python train.py --num_hidden_layers=16 --hidden_size=512 --num_attention_heads=4 --num_key_value_heads=4 --head_dim=128 --intermediate_size=1216 --vocab_size=32000 --hidden_act="geglu" --norm="rmsnorm" --norm_place="pre" --norm_eps=1e-05 --positions="rope" --rope_theta=500000.0 --rope_fraction=0.5 --qk_norm=false --attn_scale=0.0884 --bias="none" --tie_word_embeddings=false --parallel_block=false --init="uniform" --init_std_qkv=0.0298 --init_std_o=0.00527 --init_std_up=0.0298 --init_std_down=0.00342 --optimizer="adam_variant" --learning_rate=0.000754 --beta1=0.9 --weight_decay=0.15 --lr_head=0.00484 --warmup_steps=309 --schedule="wsd" --decay_fraction=0.488 --decay_shape="sqrt" --final_lr_fraction=0.05 --batch_tokens=131072 --max_seq_len=512 --doc_mask=true --train_tokens=1031000000 --max_steps=7866 --dataset="wikipedia_en"
MLP neurons of a small language model. Each row is named by its layer, matrix (gate and up: input weights; down: output weights) and neuron, and shows model dimensions 176-303. Each number is 128 + 32 x the weight over its row's rms, rounded and kept within 0 to 255. Numbers have three digits each. A neuron's up and down rows have the sign that makes its largest values positive.
Before each neuron's rows, "fires in" lists the words (lower case) most often at its 100 highest values on Wikipedia text that the model never trained on.

fires in: "for", "to", "other", "incumbent", "years", "notable"
L2.gate1191:145133090111076116143075142109139144118165048096124135080077089155122104117114163096121152117159138144143149145102128168162119093128115068160084158160145151116105103133038163143137142120123077159101141103145122133168147105092104112117122133112108126152083084165113117125146114116113161158113134095130107198131115146084168153165145133134147106107115148116111107127103172113161207178115
L2.up1191:171127130116177122117133147116091120165152064107140165120139110120198115158142115168120120141145145134176146123132082111128139137135095094147117147118083115124122123109169099144094134100130154173069107162106103152123105193137103113161096151168200106141095137143069170071165114097132107142096113164118148175150065137153141108124161092198143142137122079142151098095118105069192125150110
L2.down1191:155103145094136167096179189133119098114131099121108146139164153087171144162156133149149122116153124112127124124158132110137121108111100103126069157122042110115153110115166106124082128131155126146148085214137128124120154171128102108091144130158155120110101122079178143108075142087169134124080115187050127099044146132135128077161122102140128134155115136101112130105149105084159106092146

fires in: "on", "notable"
L2.gate181:097106100152155160153068111104152142131193135094117194077177086106117129128132134125142105078125160115109076084167097123102103145165101122197157154109077135153243132152052138155098135140189102115093104129126159117140163139122152116131102131203106186124151080106059118141142063111114150192138088153152132126131115180114070183123153151123127109108143147155193120140122145101112208108088
L2.up181:134097123115132120122169147140136118140088177085125165207162156156137140059125111147073175127163183124107119159146127105109059081186122078108128132177063133086107115130096192159145110118118141236066133119110123079170162104157030158101094127191120080132054169126056208062103113070072148150124160106090150148112083148172106134134167102108153108188163167168114157126159129143126121115042
L2.down181:137089145096094161115149113128146133158111150094184166166172166092196112105129112116067122117140148124125116154130154140132136053128143102092137140165061145120122167140138127131157095126132121150125147133098138071148149137122064104109130117106158070131067183114104167145061135094108146199128147067060138104138067196124101134109163111108087087115111186199114160172160115192135089101119

fires in: "sports", "football", "baseball", "soccer", "health"
L3.gate877:161141137139067112128111104091160127098166184131054164119166143116132144213108122156172150156197097101186143085104191124121150079107154105114193149098167149135091150155169147117168100155112125154094139111152151152118096153147120136082147126120162118120153106114118157151089149112144197145128095126152119154143132138129103127138177104076153135126219106104087087158084132112180162107124
L3.up877:113076136129085146139109097107089099066152120081141129135152166103166096109142133170127098135146112099146110102141174128111184108070141124179131111059095052075113099107105126115075123105088106127149147127107115154113137132143076119052122200144120177176120162092093101141050156134136067096162181114099133102099155165126176076141122124111109127065104100141169133087180180167114126120154
L3.down877:137128137121045108163138119172192098114137126109111089089101171151130082093139075155148076236168155124120123111150049130127116052083142095085156094116160153062080140114139117147157079121103136178122255151106114096111164177113139124090098143093118103126130171159113102153102111051138114126186151141217112151164129174107076092144116115165107139098163157133157144067102147154104142101162

fires in: "on", "v", "vol"
L2.gate470:062139120162137132158046131124113108051189152059102113144179059165153147140118109103132151133091145130055136134077094093153119114115140095160100111099118180077217116139056090151106117170142156113074091198101099108083165154098111117176086141171071121145130206151094127144079119080082147114164095167151099124137142134153103149117108148159148080123119121131134103150105161050177139145109
L2.up470:095188130141136175103187129099152050135161086078141140166096118128175087133152116153104095126128139080154105186119072080095112122139117100051189116176102063149127085079066164112159160105171159129101140116145170115134117081151104089074162104120129123107158125127063132072124080149129148125146098112166139093096104166091075183087193066135160154062138177124177150099117171109164119170123
L2.down470:072184091120100181098149102093115057135161064147127119143134106075187142181100101091151156117121182137114137146167116118140165101124118106141174168135101101147149074102090111098133161112173153139143153164163160113133111108091059076150123116105138113072164143095066135077130102108120148117117104115172114059110083127072109121114133078136147106061111143202185173138091153129176126149112

fires in: "major", "lone", "large", "notable", "great", "largest"
L2.gate534:118098097129191118155119134088133153120110132068105105203163133122088180158121126141112147057183142160181123136084130101158078062164128081095118127155110127104146096145084145110103106131079089145161164138144121081128187109132104183120123091089145143136104187161190089153130143139182135200113118135109141097103088169124096111146109196103119087138123136088144164155084126108177045071151
L2.up534:124061150141169090173078066146090164173161180121143108128130109132118145134098123168139164112122054138160124075139154106091150139090171117202124104143149168110123083119090107123122094171142086072096155174132080087042155148125101138134092152128149142147115124122171149105117152127154164177170140138120138118115125141135134109166151087107167135121125178098093152165140128134117182152135
L2.down534:113076136143191109211128050112107141128146173125140096097140099126122124124150100125134180132156099143147170121120141100058157161102165123186194112137140148145147088136139116135109118137115111090142210189116120131085147140111167162113082144122111180160124114166184098118089126162155133128117110159140120136119081108151143187146107072162111141128092164101093112168122106077109185134108

fires in: "similar", "same", "other", "previous", "notable"
L2.gate985:124165118085153107177100103113178158096095111058108079093141097135103121034112132161043104166132084169119112122125170075120036165141133168205075107139163125102119096155119177151102151123132133165136094108100163194086145165119085129155093139183123105198183090174100084170131084125123190182064084109167142132155116135132085125087111096080118088101203132120173131151095168061180105108085
L2.up985:159149115161129110122139102121189107200147165093123165126138158177140127029125121146124160103143065106123097107138126121130161116138129131107132149084142119173157159114129114167148127105135049117110129106117074111129152106126109122133192080133115128132046130118131163091133130100180143130099149147114121123168092166108198149166128124151115134173068081151071156167110141150117128105149
L2.down985:171150154149112081106147082076144106153142158115121171159147087175125082012118115116106098124094078106111093084111127131107174109161098130099113163084158173163117143141123083199161204066103041130143105120140065134149145124126145075124096081155127118127066087130117179111206161118201141136084159166042130132151096130108197143177102141141140133151065106148083149129113162229140156165076

fires in: "she", "he"
L4.gate277:143143093082138098133085142088146124069106093092111135135115074165129139072105165121145141151112127110137124143079149109142069116111165103143100094116126101139203110120135166116068101170135156100081179108166116117123133101132121116114206110165117124122142137158231186137117086131080175120174134163114177154148093089081137136101092202133129117116128118151109145137129130076159144078125
L4.up277:099141120119095089169101137110102110133138060117149149049080142119146100073158139133108169113082131099152095085124132062139110107081153162179095134070145083125178121127140093115127146174151117215151111150146165094121142154123138128091154139142180144106145137133069119107167082131106115110124117182105103146149078084122145160150162119120168141094098151147141149137140088133124152086124
L4.down277:124130139107153128087135120137168139148073142093133155071111074047183183160141103146140098148122073140103102132083109103114088139090175110158122090100161098133148113152125091065170093141179091133070125143087184134108155159156143154129157132116133178132133108104140116164093175162090109090178136140123108172169112103120160119165127116093097079120129109163122143121138120137089115137172

fires in: "small", "large", "great", "major", "significant", "short"
L4.gate60:072132125100187075101082101177125145179144152112130147117174143197166113175100165168107137140149161143119135054071151127083120105093170115121206194172160123158097093139131114072175075153134134113126130131161175135111128129143122126182120125081169164085106086175165120197055102122140142204135138163116132130124094152103148150139176154092153124112164174095083134194129124101092165151098
L4.up60:141057142152173100143139166124123140144092103070143193121165151103105099145199095184090083120178057165159190134088188143141026143077136119155131140148222155210167096094100177080128107079157122092145132074126161096128097091076175093165156112107150152124097149123157154111147151175127090083125145155123181142148144145140149034109205136152140123178170163075122145139173181113133136168121
L4.down60:140066101128222139131107135144114120146155128115174153118150106093149080160173096170127100151123104149103127113095141110136123093071141087152170145159134141171114098111113175119110099085152101047083120130135187129092129084117149122144135136038125179113152160145151151097114146129125101085097101114051184133121103111137174074070156122136160093155111151122119135167161163145115122197119

fires in: "great", "total", "triathlon", "wide", "large"
L2.gate866:133127155149081116179092197156170202184088086079094170156144103141131122126166124198082158161130139120172162096108113206122132161154121069138159105148143194105165119142109088151172160089111120136155139127089127117126090125104140119133097139102128147087076122126176137133107195146119100129082100167104175192079155146117137105096120150169160103108141105097109160117189167100196091198114
L2.up866:112123099078124129160100094175082152173208115110116142136192112141178151161088087136113170144156103155143170083099123125159136129130119187140149133151142096138089090152092160081154103131187135112159121111124171129134168086095055114186131137121148061107167136105136157161082134101071121158143143169120152164120081112117122154091176117163118131087123193101128169129184146111130070012083
L2.down866:159110123139148140179087130093121167138159083166208108145103135157128101162149046144129142136145125125084144097108070106117153168113067136137152165137064164099120105119113150136118138100198142137139122134072147154131178098087210136181142169135107124089105144147158182118136153112196099129086144196152145105091152155164109128148119124173111126147102189190096132088141129104152129092097

fires in: "on", "for", "pokémon"
L3.gate512:186144056127134084121179177113146123132124133117076133160112166185111124100061066122157156119116144143186125128099128073174128140183120102139214081156123120138150167101092142134120157152110096171091130149144100092115098094147094148065125146095176153084116082131133088054150114156143137114122155127138160111127139199076186079149088112175125089170133087128081051094130116093134162145145
L3.up512:177153132101172098123155179137114111184075154128085147131146166177090175122161157151183085142113143125166172158100071132142131152113118135070192147079161072129103213137201188160107147114130055133151153100091099133133124138161151117119150176105191116120123152165085138086160120160160095128115183140117141187141119156177167038137129108077119104122147092151120158129120130109189091110161
L3.down512:141087101113164126121147118097149112162106069140108162114116137098104180118110154089137181108170121115161185136163127130127118174154105141127113133166144156082093179140151112132147124129116153157136154161128135193162134143096124158136147114069169166137116160118048103174127073158063180081153115141208165105133126148146125116106160100131167158126134085114137120128114101135120165116123

fires in: "in", "on", "along", "off", "ind", "as"
L3.gate78:116111084104081165140115166147143123097103136157142167154093095081105134155167182097081145117178170119124140169081116125189124080086120061113102146198141124107148112140094112114115110124108119202080161060184114116134119098184139141074135102151153176085097165094149131111057179149098195146134057096126173124122069159133143099119079119108165101104123157120104112099082188075156170108079
L3.up78:101126096120065162062109163091173098132115116115160148163130097096159141126105118163103139052116128078094099165166135173197029110167079075133113121125084140158185114113101149148075144097148135128129101197203133101136187176107111102149115141118116119102086161162132104146152117120160142144150095083160157131178157161122115205152156158130134147168072168137123161130112153097171123163067
L3.down78:142127131155145123058129127166186144103115095066138085164089140096156109073116106125102132135095161159068054131157165146162132146163122114167151151121074136097154135114128129087098113145188135182161125121091164093123177155151113154122165135123112119165149120150158136144098153126146171130122165124078128074148105174160113134160157133119118084185086129162112122163117098155164164150119

fires in: "he", "she"
L3.gate870:078139106089149118072110128085197105102093150099093121174149142104073132155105114173139096117090106142068116129048149110126161048148173141116078130191127142090106154140105138127155101120135122104093099118106112087149169124131130118116139139171155150104114085146159135141161123113155150132170153107118073149099150058123073144110090147126130124102099125155096203128152084099137120132182
L3.up870:093153073075182087129195111096141163132092115161151097145148165198137106177097136228077138163173133082135101097128129139147187092134137143135123040084105126145148128109157132166154155122162173107147116120130197130118097079170107141140061168150164178154091127090123143118158102143162111116107128127131164097129114127117118157117168091088101132114151184121141118191108154088135154115099
L3.down870:136109135158144065097169140148136116113105184084092142115126083156135181117068133147125108155133126117074149059095146110143090118117181143093079166167123067171102150141135159137143156191155089092150122125140137156137168032164146106102126111115100114095110106182163107144081128162108107116109169151111144108122124151071122109134130132077144093148115123130130168106140086173115128111172

fires in: "television", "sports", "services", "health", "insurance"
L3.gate1116:132128150183188123097121129127156121110139143119129114132108122170111106137135116127127163147135127132141133109115134126136092132164204086111102083061142053110148121208186172155114102101130090080210167140133135130118069198158119161123181153164090179159085193093098091102190130114185121167137143146181142109146165094187155164104175171149207105104139106140084094125157171141159125097141
L3.up1116:127087118086119115091152102149096149103067102073068158129097148157104146099127157117153077128122109150116107088144076173172109141117095097140121090123125101091156074173086167147141143108084107100112153096130158155109125187174101115119136138201206148118167065105104077114120144145133181125167137077116168094093163138122164101133166117149105101083160104098127097137082175121123137116125
L3.down1116:126143085138119114121098105150106089169139103050066104147112168105165148129103085099127128126100098163069096134112099144173053052145150129081076095112088142055117125166163153107136119099089137079081074183085085152126170197192064127101175120160196142139111147157127108148100125097088119073132104128213106113110119097131083120140204129077131121084142090090142143156157127100100083120154

fires in: "by", "in", "for", "of"
L2.gate458:129102109132107132127121125170088147130154107150087141127068061122106114167139076101080115094172104126219158151144090146201148092127173155198154118147138136149106120201119080135112087141105151151175144155183097182099123049162034101105129145114120088095181129101103134160178120154115184107109189127136146133122078115099158110206106130195102121148162067079112118165113123142088185128123
L2.up458:152137122178123117167163122190121101143105150114119164124178126132103099094130183103115112119117152132166118112156122134112123103139213167110124161122137120076160130124079169107117124049116131130151136105132134241096134138139105128170111180092145126098153164126102116179098134154148182086117178140149175139096102111083135099114145127144134144162098204141117142121143144110141063135132
L2.down458:126253140123086127184144116084102101132129126171113097122160165127111129114134138069181120120111136101128127143077144142142099167135113101091083135148099137138089126069165194103111125135122071125114099145103126106181142175069081134103122177080150195168088152145078134154072146117124132175104076134177138096151110093152101115094073121108165191090108164182104162119129063094142084127125

fires in: "he", "hemsl"
L2.gate127:079128126072170077045073154116162091110175153129143115084169171100125080126104140120160166095130115171150139169117111051131119135145085147145180140122158070083129130184116114164157103116146169058145136164154126149160128126125104108079213126092125118122151138181115139130157125123122108194167149138094145164132132130086097081159121156151104102141136137125126088141134100109126133126165
L2.up127:084166129081143100175135102140182174122099082137099167126143165130143172131119126111114129143121115091063123149086145135143108155184165133165179160148157149138108155121133123168142104114119184216139103126141150138174171136169135097067099123167141114162165151106196161150082118148123080159134117164115118109135115130042118146069099115126102125158137135167109141143096128108114120186110
L2.down127:143084079146141116111121100122174119143096106053128088076139113125163142131152082083151109078112147181188118139108148093117096108176128137157164116151091091151058125127120102111143064134135098137194134080163087111101153157165144096133152130060129116099171102131111109136120089198096151165180142193118150187122113148154118101154110161128099114111141138122149125134103095152112124153115